MLP neurons of a small language model. Each row is named by its layer, matrix (up: input weights) and neuron, and shows model dimensions 341-511. Each number is 128 + 24 x the weight over its row's rms, rounded and kept within 0 to 255. Numbers have three digits each.
A block is one neuron, or neurons of one layer that tend to fire together. After each block is what it responds to, as a language model described it from the Wikipedia text at the highest values.

L8.up85:135102144142119080134102127124082115139118128141090126120114162114142109116167134136137133155141126132151118100125132144126138125127137165132138146073145135048116127153156143128135098093154110137128115147109121131115086162093140153174165109115123139125111164143121151120124128110117090144157135113133115126093138117144119086125123076132115141129139152136173163111115051115141100117139114124115136094141102116140095126156180081130083127081111153092094138144119198122089085154083121168146118137129169099160101117115
L8.up880:130091125085135128131087100136109144115142111115092126127145150118111141137161111146111138114124129090132128067133136158117148158124149123113127098099133155147182144108141157147133132102081091113125137157138097122125120133142148085150108139123134129079088169107098162132151090105117098152155132201112080195094102114163120133157132115151141166154087123103149145143096104133170084136122140154113159153183093106119123120106150125160107176091128166123125128151118174125108059118110167123148100116132142089104130064105
L8.up1201:125103135164103122115101120150164101177111140132110129115124134182124128168144129118103169103126152100153124154153095139137152177133144093120136159152152139079125133196101109182129136081105104142172143124088142131150121149136118142166137111121145115139141141153102122133130110111132130127121127096107141125128121159164191140150133109120148166146137153100119139118144086134140108145091109134089142142108145129133135066170143151113068148130131180100148134169153123121149088131142145148126094132153174163148119134123
L8.up1295:113108152103164123111077085177099115152121111168106105127119109072112139111116089126125142107098145086135125152121151143133109087136126148090172136080116128114157127138144157196128110131130117125102136150113111119167109160122146107151136133128137120094107181122142141115124116119129090143156153138124128156110107111163111119193129085121134162141139130101137164132110091114161093138134117125068164119108078106168107109135152132133069169082098134112124111156102195110114118150117137122138065151136130141130130096101
Responds to: Final or middle word pieces of sports team and group names, usually just before the plural -s, such as Senator(s), Dolphi(ns), Alouette(s), Boilermaker(s).

L7.up167:096087130161127135114126134136140124149121124203109147094102110167138151140130136087154106103137079168104097137111094130140097111099148154156158125136136145125157100142146174195117134121077112177180172154095103095148116133138099106147135085122157144096114160143133161128093108123084165134118113175143084086117113075119132116138117115154116109132144138098109132130132108130121130134174132120115146139131136112125142104090128154131105143141195112160121143123107154113155162121120158170130122155198152098143121127144
L7.up198:104105175149143136145141117124127127125114105176117152150124130117096138105117103121124136112128200156140102119111123110137149082122100103159166134154101113143094117158136144155111143109112113136096137133093125158144172132161071133129087129120148140137113063086132125107101114121135170169093102155119130130140130109108124098161107133112137138107127131141136127130156121109124087140155122110141092119118120081138084087106199119119102093108124109130151117157123171137150137124080150113106079134161104094132112153113
L7.up276:143110145164146123155129145135133127119133132160097133103106105120148149121089144118079092122155135132132125120085133145185131157090164104145155167126171154145092096102130129164119161108109131136090136107148158103129134142174177157111104186156176129107141123130107152129156166121077171126131130080104161063129115091117119130130130133155120139130162156111107171148121132075122066130153141144131092134092153132114135127158144141100092121143135102133117133124121150142146137120099111146132106136186166100143125140105
L7.up335:094135120133105164145131106098130144158112089135106126128103149111155103152109137117142123153152134203118114107104096152130151131132149096163124137145113136113133121167126108118133144085120121126117120102137154092153156151181127093147151139090151109123144128172101136129134134142075116140103166142145092077123150109131127121134117139114127121137152134084075155126160147129147102145152125122106121108124148128147098116135119134109088158115111120094095129152122144131163129179098110166122134170143129076128125102125
L7.up375:135116150170089140157136105156132127159129168133101154174123097177142115134142130108111111140112158161144140151128118138139165142110147130176134165126114140146117122132139112152093111112108056094093142142151121108156107134162112133150130100132109144113191127121147109134153136162097126130100100131135109101102131075114131125150107135121141100100133176137093149140121146102105090140154132133088115132115108103103128128197158130115134143138135134134141143121114127136139115177123117129070106154157140083145127104114
L7.up937:124111134097122142141137140157119095130136177152078129136121143117142160143171108096121127150139160153164147158116098164130156083088160119139163134113161141122140101142144112120144123106138082146117132118123117104110124118162178109149144103156134135100105102138118162124129139126097195104133123132106139086077135107125145059097144122140155085143118142135134099117150155087137096123167109149116116109142173102148075125149154130107141097068094172122118076160144143095120108121128117132108111155127098106142146133132
L7.up1112:129112105121076163178134066138149120149140157188136152100147149136139144100106127080108089112137125150117091138157136155119149124148130109139135152113119112167160129146137168162122126123124114110152166126135147121123095136158135159112124084137135146132141132104083112182130106112163100140126125164112072105118098116116115122125111126136106134196106134137161131133094119082138094139132142151134109135154093062099129112153172130126120164104124166163113125125114153138162086123125125150146157131106141126134138122124
L7.up1183:109073141180107113115102133101098125130113146142118081150152121120110117121134141108154139114096155166112127109104104128102111108127168081134141125114162113131153107138137115122123120101141158153144176108103130113146110148158119106124178135122120151099068157151105157088106122122136160118130124157114135071142123142147151108134123144142144101182129137072139161115121104101139115136150168138120151113104129144150135124139152142103140147119171115103157129138114132106108144131143106186096128086116142148131112144140
Responds to: Year or decade digits completing a date, such as late 1700s, early 1920s, 1748, plus time-order words after the, like first, earlier, previous, ancient.

L2.up394:108141108156084102113154102110135142127155136135081083092091100083130095099101126056156130152161099153130104118126098118125094124111120140156154108152155107123128081150181108171124120103103100125099130132132114095167141128147128167146134134150135106104121111138119155133121090136110122150129138084091126121110128131109170140157111151125117095157161125136131157078166100093136079117152116127156134158119143131142157115116157108103063133124148144087112137131093139155119182211139117184079125144178143115144132105151
L2.up914:138122125105120127132145116176154145138136175132110116099107116121115147103127124133142173142077138090157094118121141118118095138072148153088135095138169131144137125169147147132124178113089075142078127141108116078145133160124152138147140150123135134149137131125095107183177152094122095209161156136101127145153137127113173141136168142130147139168126111127115112128145110132153125175165106118089178121151134105130091128120146076103067116070123155118139178130134185105145131147114141181124130101116114126132134125106
Responds to: Year tokens, usually the last two digits after a split 19 or 18, in dates, lists, filmographies and election headings, e.g. 1950, 1884, 1960s.

L7.up34:105146149125151100156078111134100101134137121111132118133120109141120160124126108151134155105133147117149146100181130117147125131127141157158132134099116119106101105130108162097128158115116110119090087178159115150132124143097100122147122160094136088124120108076133142123200098088181130119113103144165139115134122097151126158135129081136132166165106122133118077197062126135146113111136104082123169141158100121100131126142133102130091126093090154130129114137152155112113114167154153129167125141103092140120122120125
L7.up58:162115170118137125164087114136125125126095130088079117125067155143130121095134098132119101177120160145102115102159119128135140124094113160129143091131124100097174079154132113187132147118138077156118139047143120132205124139147127134126114132135132159109121089118101159142144096126106107149109134136093133119167132123113134128131132154119105134151089127135116116120159109136130104100147110101126160109096108127152148128142177138140119128120117107116119132140105170144153124148120110149145135114151179101151107117088
L7.up206:142102149132147137078131090127120119128106134121109106140156120096111080126191134156131136079130139141154117119082155146079118126141160122127110124106137192097166098121158120130132100120158142128164109110143098121144122112111081104153148153165158114132111123125147143115141124163083137123166093131093112102086177150147151101123110085117115140119160145139155156109162134112164124089090095129137104125127136101139083118105185126122118122098104141052129126118137136128116130161117154126095106146126099095100120096106
L7.up933:174163137135113148133159103081126126123091170104121174146104140114091121091146121145112130151098149122108116108115099121098118147138129149116147090161161127112131149134179120125100140120096084122120138121124105112196145121106128109142127089138197140116109165150078140140171100102112121155152138098110133103122118118141147136134089143116139091172135113126092146136128118115195097091091115114097154156098156121158137100106161116111105153127152096152155130135154190124100115135105155184124162104098131140149149150118
L7.up1161:163164142147160132125140143114141120119135135202099170148125140164105111144157076121081153129106174198108143126110147162123115084151112137097173120131104151140117104141104125141150154103139099123143135120073112115147111142112112082097168129172150118119127110143132166153119130109117098145149110105123054102100151085147184101160125108113215097136143132119137164128093149119171180122154111121151154124143096137115144062112150130182083135135120165124127132141148119075125139102115126126126155135114143127118106150140
L7.up1172:123114127141149177145123084115109167135119129148096085126106156091096154141139115138111094127110132127151107147115127140114119099139120141141142151090156092120154132126131144167093126116136125127108176093132099118175105154117123162100131157144129098107122135172123138130168087132074126149149102113087122138116082129098146106151103138117136140151123164089168156139137103115127118146106084066125162126158101089106122144146172141103129147121088136144093111112100172144126118127125106146165137147141179099120126126118
L7.up1371:157123181148132154134132091147156115157100131118149141118168130129106127122158178147172159142134149100112149121143127117140112056137188101079148131104144156112133124133140117138122117134153121129144130146092163144135117115121129129148147140166117117128154180092116121117159133155090105146130118109154139094083126142119163139159099093134151142188125154083132139143131124120114109134126121146106171140131136123097117113116170150132081110122122148110129157097153132109099095148122147123126111120128111082116127117104
L7.up1515:144149155150156112138121094102135097141119093121068182113153129176120110128173172148120131093141124097130143104111124121091141097104124148086147135146129158131097112112146157101123132130136146110141145130149121115104142143102134103114146138136159127095083142133105143120146130113108136132153128152149093076095133088114185118212139101113162147148133151113082120178114102127153120117145103112139135132124105085139115137153110110131088131104094162088138117155127150101105109169143153151106094155124124129113101148124
Responds to: Final token that completes a team or organization name, mostly sports clubs (Detroit Ti-gers, Devil-s, Dolphi-ns), and head nouns like team, Congress, Organization.

L2.up658:137172118124140141128125128162112136111129133162150102153113148169108126085097105123114113120104117134119135100183114135124094111158076112086140149129126115124164092118093193143138089131143119141113119151131117128153106171104143132137099128106144070132074129146107098139158113110161091155138079139122125151125109131145146098138111106171096140142134095105095078141136107092132121148134152114129172104140118081152127084142142123175111112090169156135124158152142216112117091126107134111177144125110150118107143169111
L2.up1076:136131101136135140125138130161128117150115142154126094156135154134142124090114132132126125098116139092102101085147104108117098094166156141109118176093145088122130157191093187151126137134109094107116138150131112147125117142105122132125133151119122082080072139142147129173120117093141106160114144152126106163115122068164123100149118129123072093153113138112145125165101115127129092135110130119121162110110070076110106154150160125135099138079126155153120113181135236091141106133111136151142148107107090138153165124147
Responds to: Final pieces of team, venue and competition names in sports tables and articles, such as Tigers, Morgan State, Faurot Field, Major League.

L2.up314:144136134118125125122165155127133143170118108127110114135118095112124136144088145122125098122155125149103131127147147127135139119146128154145151130137197144123146134129183136175124106116101115137138168078128081094145124078122126150164175062139158157093140122147151158076130053137147133123137155126107144124151144139141074099142110127169108107121148155091144123110098111067150147178143172137119110124092117110185134126128157102093082146121084104126117115167119174138102085132141086123116097144150189154140137148162
L2.up490:099150159113116136147097139165128135106129127135139152158115101109107091093149122148099094109158098133130120127132147155121143122139131165130151152109163127124155154144130133137140099121115128124106155103112070106153108109119115130162103120155161128072144123108179181099160082114147127118131137120092151112153145114109121138138119097106117082101136141130126107129160153035118135178178168121142108126107107082142119128159134133093090177139119150150164143134143160177147114142173112121114094113135170171161176112141
Responds to: Content words, often verbs or word-initial pieces, right after "to", "in" or "and", such as to protest, in response, to combat, to study.

L7.up11:153124121112110148121172173129110144134153108141103135098140143165188118128128095120155104147134137168108102101170117107147155078128132142142195145126107109138117130160146135168128120150131100155128110106088144088150141141116145135120138150130152140123171141108142127139112094159094101123132099162116124120121132102157154128129111153142110093151111145094121165126107153121137038161131097134094143111085129131148119131149139163135100160107101138168104123128109151133146125126072127132139101127101105132195139108145
L7.up172:156150112106103100194117110135145137167092154125165169132153115132177104130115106122172123187146143118109124130118115075131088151128104112152160128119119131157125141146143119152097140121092145112139102101125128104147160135137110108128110109146132162119113153132099138118141118124125162100139098154144114135116113098127120175129124148136129117155100130107141153126125111081094130139155118122084135174103119069086145090156201152149133135145116105133161183165152138095143111136142118163081150114139138127142098135137
L7.up285:150127149144119145127145115149172119107131119141124128143105161151130121123125100130125150112157165169095074087168133122125143076109099121145194122129086087128092148129133180179120159132134107125137108122120145103119099157146115150115113138088139142131127122133124111154125069160163094180153092128140126097151109118116131144135126159133130108128132113117122123151120105083141090121153089131121133119129108117133129106143155103149078136087079141137118134137114209093163111119088138136153161143112160144155135082103
L7.up470:139116159087161127121113133147189138142088141106132095100127101087157131108136116140161113140122135182084110091163092091113110109150117124136196115120130071122134111156105137154108154088152108142129112104156135084162085156159122120116136145123117142148103092165141125127103081173130140150134138116163133107132109098149143147183117090130149127153143130119111098137110083134151111117148079138129123118118111065120108114088177100167105152135118105084079130106096157126112121099094134122129125141128145137173128147158
L7.up852:100123139144100061132115129149145131183096108140103091113075111148160169123100112059118115113134122149149094107109156137162113146105192150098145109168155149140140134154125143171168127115127129117160140119133124065162155151120144135175106116140137153134122121132110127155170145104095133149153106105110097082161094120137163068136108129128109150156129086105107140153154128135159080129145134107113147138157152113110066114140141100107109133107155123164099118154126135143117154140141139151129110164170109130122146129133
L7.up860:138131110134090119119128117130157110137152131122131104145110095127137163096101107109113136099111121119114132085088134081153113127101145109152164110141104132148100122114111149178151124145170122157119150145117138096142080160139123107123148174087132149138120112148138155146182114154122087155151171095133053094106114130141147127132103116112137122120176133079117162157158108126121083121166188124109159149136137088124164116151167128151121160117123120158132149156162148152134127107124113150114126148158135123110126107114
L7.up1157:148134133158136142132098111114157107179140138111110116065145127122134117095088073108140104119154122154132121116111122104124135082117120142156152137134111112124135114107115119181111109110129106125149138097084141135174092135132130132140124156117153131075082136105156155153104086116090107116105144162150102080120152130111120111133152128155166115171180118081118125130153136104107094135143125098130177158144119072112139113108111147129080156082108113117146146175124146136134094117116126127165149127119131151137121147154
L7.up1353:154112154118074137149093112129107139146108145149124123138085099155169115130072109152156116106122132119094120085116114115107142124132100085135169137132112111171050094156131172110076127079124114127135110191124119122130073141122112148137110163089124151140111204152138144126113137157113120128131118155136132106121105154161115123163120156138118122140137115129125117146111135085153149128120136112108146091101102122099129137195123117138129166105107139173152131131129145098123144122124137146117132131122114096155122106162
Responds to: The year token that closes a full date, right after a month and day, as in biography birth–death lines, match results and tables, e.g. "15 April 1929", "1930–2023".

L7.up126:114115107115132140124113090152179093115121106146122135146087127133127130138110139065125114143093112159124128109157157113149150138152126141155158131168146167110144146139147160107145146156101125161160131090140083084143119123117168135148153138094131124126116140127152130120121126120134180164092130117103086120126171114157124160134122095114147134114151110116076103094092121105170103149138110146100122179126090065131142103118127121139148130132112152125084163146119124143087116123146137139155127140105123115159165157127
L7.up201:088114123136136135107101118155139094139153123118128155137153125121153135107125143135158121091156126121112089139106142084125161123167125127139167174142107123125126120121122150107150125142141131155158091126108080084153112116160178149105122109120155145140108185081094133093132132161141164144133136121127108120168086115164158167142117129130146062170149128098166141140112110110108133168149151103111097146139145079141107123143169131123127133111086136153114084093145140097119100167151130136123155105119107125106176151142
L7.up472:113123133150121099116111136182115136176152100142113116208142123090139132166128130110132075109136111113113106111113109150142087087130137154114205138159149137167117124168101156156147146159155121157165116134147097143126111118115167118129124137112135124097083169112108111144102124081148132140106118142086113199103134110124122119115105128152160126149097130113130193127112138131135131105094150164137090095118143143134087142143132121171070157125108097128135184121091122165119138146122135127116148107143128143162139162108
L7.up712:093117122128135137113104129102127122151138133134183119121136090150141143127124146092149128095136114094123115124184118104137101118139139105165152186101138137134149099159123132150094122124150180131150152122112098125139117073082149098108155137121147115077100182115163126115096137086122153174096145147085140129106117135130125122096102112150156108107155130106136132077121099125108119141113146133108121157122159095159114118103175091141132124107104134140120129147128133095168122124156100134116132090132130121135157176105
L7.up731:127117160112113134123157097128149108174089092175148130099104151098128103090110153113194123147106124124120137139122152098158124101127105164131141117131119146167127110118119135154097151130136122143154101118137120113136131185135120135182145117114135118140133170107160123183127118148110133140124125181121120068085097112114128122162153073168132136131162181107127130148130153096079120166101112158103134138093118118092101126142144149161138111115094178140139106147169155078129147173173149160064089130093111098127147127116
L7.up903:062117105184135166121131098136204102144143114154170121119109126160158129120114135087151151096158210116135097115114175098154108113121153130130125158141101115157143137104134180118138136115131114162114113149131138093164112174132131119135119103153129133121116153126147119116109125132139115139072141119141083143150136114132164107119141128107090133101138150114098101136110167130136134127115132082105141149164115119126111149109149124129106159138079167142149131149148138101136092133160119124098115140113105102166193154127
L7.up1193:155132157109128138092096143160115114168131150130146131113140116142120096136135146114128113091123137126080151111124110103094103092154164101113137103095116117138156124137098166133120143123143110105177144100128128106143099158151170167153144118104123110115096143093159115134129127177097131140117109118149114098137126137134164113208098110127102148149142135109100159078123109064138104183157177155119128129150144101124110130118133116090121135117113156107136113128103157129128087140134151102110112106143136114176166167135
L7.up1196:088089165127122129134135141136181114097140100162122105130089123116103124135157144111127146139162157110080129116146189101121121115132120115081140104165138144130180127176126159120158149127127126165083133103149112104121118123145102094144110124172157082120124150125133142113132084142144107130091145141118099152117168100137150115128104102188128148138139132103116105126070104104145121111103114135134150171106106132126160112096127123151097114122103105150153112138141129094111083144157125137146110136111061144121158139122
Responds to: Pieces at the start or middle of a verb right after to, not, or re-, as in der-eg-ulate, av-eng-e, to strength-en; also the table pipe after Total or votes.

L8.up177:132097136146128124142150106122134127121162136164115126123107118134176142135098155091128117136156148164075080073127105153162140124105113100119191158131112122103132116179169143210159149071120139164118141110137125101151133129175106121141125126152141134087097134132135162097110070085081154157124124148163133068069140137114166133127139111114120117103124132109148123126146117109111098165162108128093119119088094082160134150108145138136091112108144144107118136152074169134132114168142106153130117144135146120205113102162
L8.up428:157125144156083121187127133108128130161118144119091119130148138093130096132118130148134102165210094135112087128124108086174140109123125153130163144112136095135115119116138113193106143105143131090122157105144159140146125118148124122126138152160136142121104123117154135125109113115110121154132132103157098108116110111125142107165149140134096103174126178097133123106161104162106107121161144152113126115162096094127149147098148150121120172098143130108120117142115165149119153170084086125146113179118148129182168158158
L8.up1000:106153174108148100122136095116133162121133107188128140157090107135106137116147085114078092148125111156102083104125069159141132132090127136142137123152132107149098138128120148147079168069110064130131168130171117107196131173132142147099124160149150131081131111175123142138128131132131155190134117138104078133109122109133138130094096108085156064088125159105095186145157095124129134118172120080116126123125122107142144109122120152108089137127135163100119145149109171135133134138124121134113136100202136116151160142116
L8.up1414:122136166161140135114151097120163126121150127198131138142107156144183133144124100130126102147186118170100104133154123147141121123160133147087160127145128103165115118134131125173140141119107074142141154108149099110124157141125195109115135105156142083102116121160142154102099125114102164135123138105142092083120159102161150143129099100120136060104119150117149170119125127116134100139148126111110111143125082134122134113118122124147093115115123178073106137136098150134162110162158121155104126166117145085168099117173
Responds to: Year numbers or their first century digits (19, 18, 17, 14) after in, (, a month, or a line break, e.g. in 1415, (1943–.

L8.up42:102127147121164156155151169127179120151107123159092149130095159090136106143130096090136123158102123134108093083120184076123108091133097148095173110193115152140155121124176149103100137139118110128108113119126114096159099119116153116141118126121177086109130140129153124090140136142123138144133115189136085150129143112141125144132121096158160109163134114124133077104081122131135111138121067090091163124115115091111132107081138148135116104128137114096126159127158113132057084216124176156139154149118115148132169113145
L8.up250:113142119138140122087133127111147147145106149161115117129114152137116129149087131100184121118107121151087104129088127120162137075135125067109172135114145123106139133143152131132167151136113107119124128141117129112141104139119150107157121113154160085120145178098159124152104087161125077135144106183120103106117123117149137118154104093182112116122156167111155147139064128141127159129139105120091184103098135139119118118090127083160135108124109165138132112127126151109115131123123153153116136150118074112138126153130
L8.up992:120158093140111150113118131125133127148159095137134153159119124188113125101094168099146107123105143098117100133107172112141132108157105137139121151127094178082133135128140120116129112142118096147122094112165103140107132134131118135149114148131151134126160158161144151135152086136132122159146151101113110096127129106136112127113106117137190111104072143138147183127118153104114143144127113132119173158066133122122110091135135119139119092116129186157094115107140143082134133170114180116120113087085128127143141097113
L8.up1429:148144122123088138123170148150167139133109134165142138091097155142159118090133133139166125142123143090120147124153122104114094106148114109076159138086129110132099134119153193144174133139111145133118112123148128116123126127098138116146161087102165105128115137152142100048121125121169149118167110129140089130142151080119138141133068100190119123121143105136125134126077125152117133133074087127151168128083129135171139077119110112146152083101160199137131113128139158103115127110144188112119129108069158146110113092123
Responds to: Opening word piece of a main verb right after a character name or pronoun in plot summaries, e.g. cat(ches), res(cues), reve(als).

L2.up559:139138119155141098143131120141112137156111091125061114117092133158154111143127138048178096138103133129121059104118149097144112115140142146123140100116134121138168113161137138138117164123087048127167096087145109127146129141134106126126123132129147120119106119143095143139170106097088145164159091106077100080102137090106136101149087113154108132164090114119114170147118109134212104149182130138095174116165126124151106120100150076074058119089125128108138129134087188116106122160132135162153145151154127147133112135122
L2.up611:142151116161113144120151145125165123157137104190104134092130099094129103132114139135140091131105115125116072127125121103125141115130136151098148139123160111146138105131144157130111156095121100128092091121137116108167114153135132129116138132140118124096089131134089114174139134119073133135131155104103113131099167096118150105135123144167117119155141124112121176108136101131197091141173173103094143124126084130120104132128118120098071113079115117138146154121180178103178131121123153176138138137119140110148106126106
Responds to: Final digit pair of a year split after 18, 19 or 15 (18|97, 19|56), plus commas after "In 2000" and "the same time/year".

L8.up224:108105136162119116155124133091099123116106178144081140135115069120121151145133131148116062112109146112104098102110178129155140135105140143124126129123068119129110144112127152130165130068126120121142150160146109082129112126151147140131118149119136127108170138113102132133137116123116156126123129160099099128135126110167136128139133129150137137138114125062135133089064114145085107139109111108108104121133138133097115121155143173107151152114086093152131101149099130122138119105125109121077092168106176115120141121151
L8.up574:126133087185071123078142149128122120180098153113128123147103123119128147149093125135133115120119122145083116127153138116130130101126116112122173118107087136143096122116136213156134117152136138135130129128117123096161132122175101121145118143103142135133138144163120135130112122133122147131121111167115092139130126122145126140132111144153098128138112119131140129145116113092122134147123169123090123118146145090120137124142163158109130158089111124182127129122138153132123111151098126113109118149121115093114136096162
L8.up1333:132121082115086142127146163115173092127101137125141164179097106153133135153117120105123100143107148138088103102120171086167102092111123077107172125109108127136088121144128200132148124123141118129133144091146109118162161142134157108123115179123153165148113130149119139150127113124138087167129114121121087138131085107166141138118129113123117103185136112050111127117149095120096109179134150121137084130126117073088150137123170112175132130079124139114147127120082132128080088171159140161069145172125128152135144104103
L8.up1530:130085109145114113136141135158157093137120155136116155112128088133148146147120143112131159106100129155105105157115117134166183132118158074139164178134126105175173146125146137133143104136162139147132157110099140127140120125141159100110097138092131121073125158143126141113108156074131095131100136140114118171191124087130128108178126121140109111156133109089108122094093107104160070160147136136103123110156108110161164102147112122075103177101141135124117079137152125137118135132108119089143097148148161145134159111152
Responds to: Tokens inside dates, especially birth–death spans in biography openings: dashes, days, months, years, as in 1933 – 14, born 8 July, 185|9; also In before a month or year, and table pipe separators.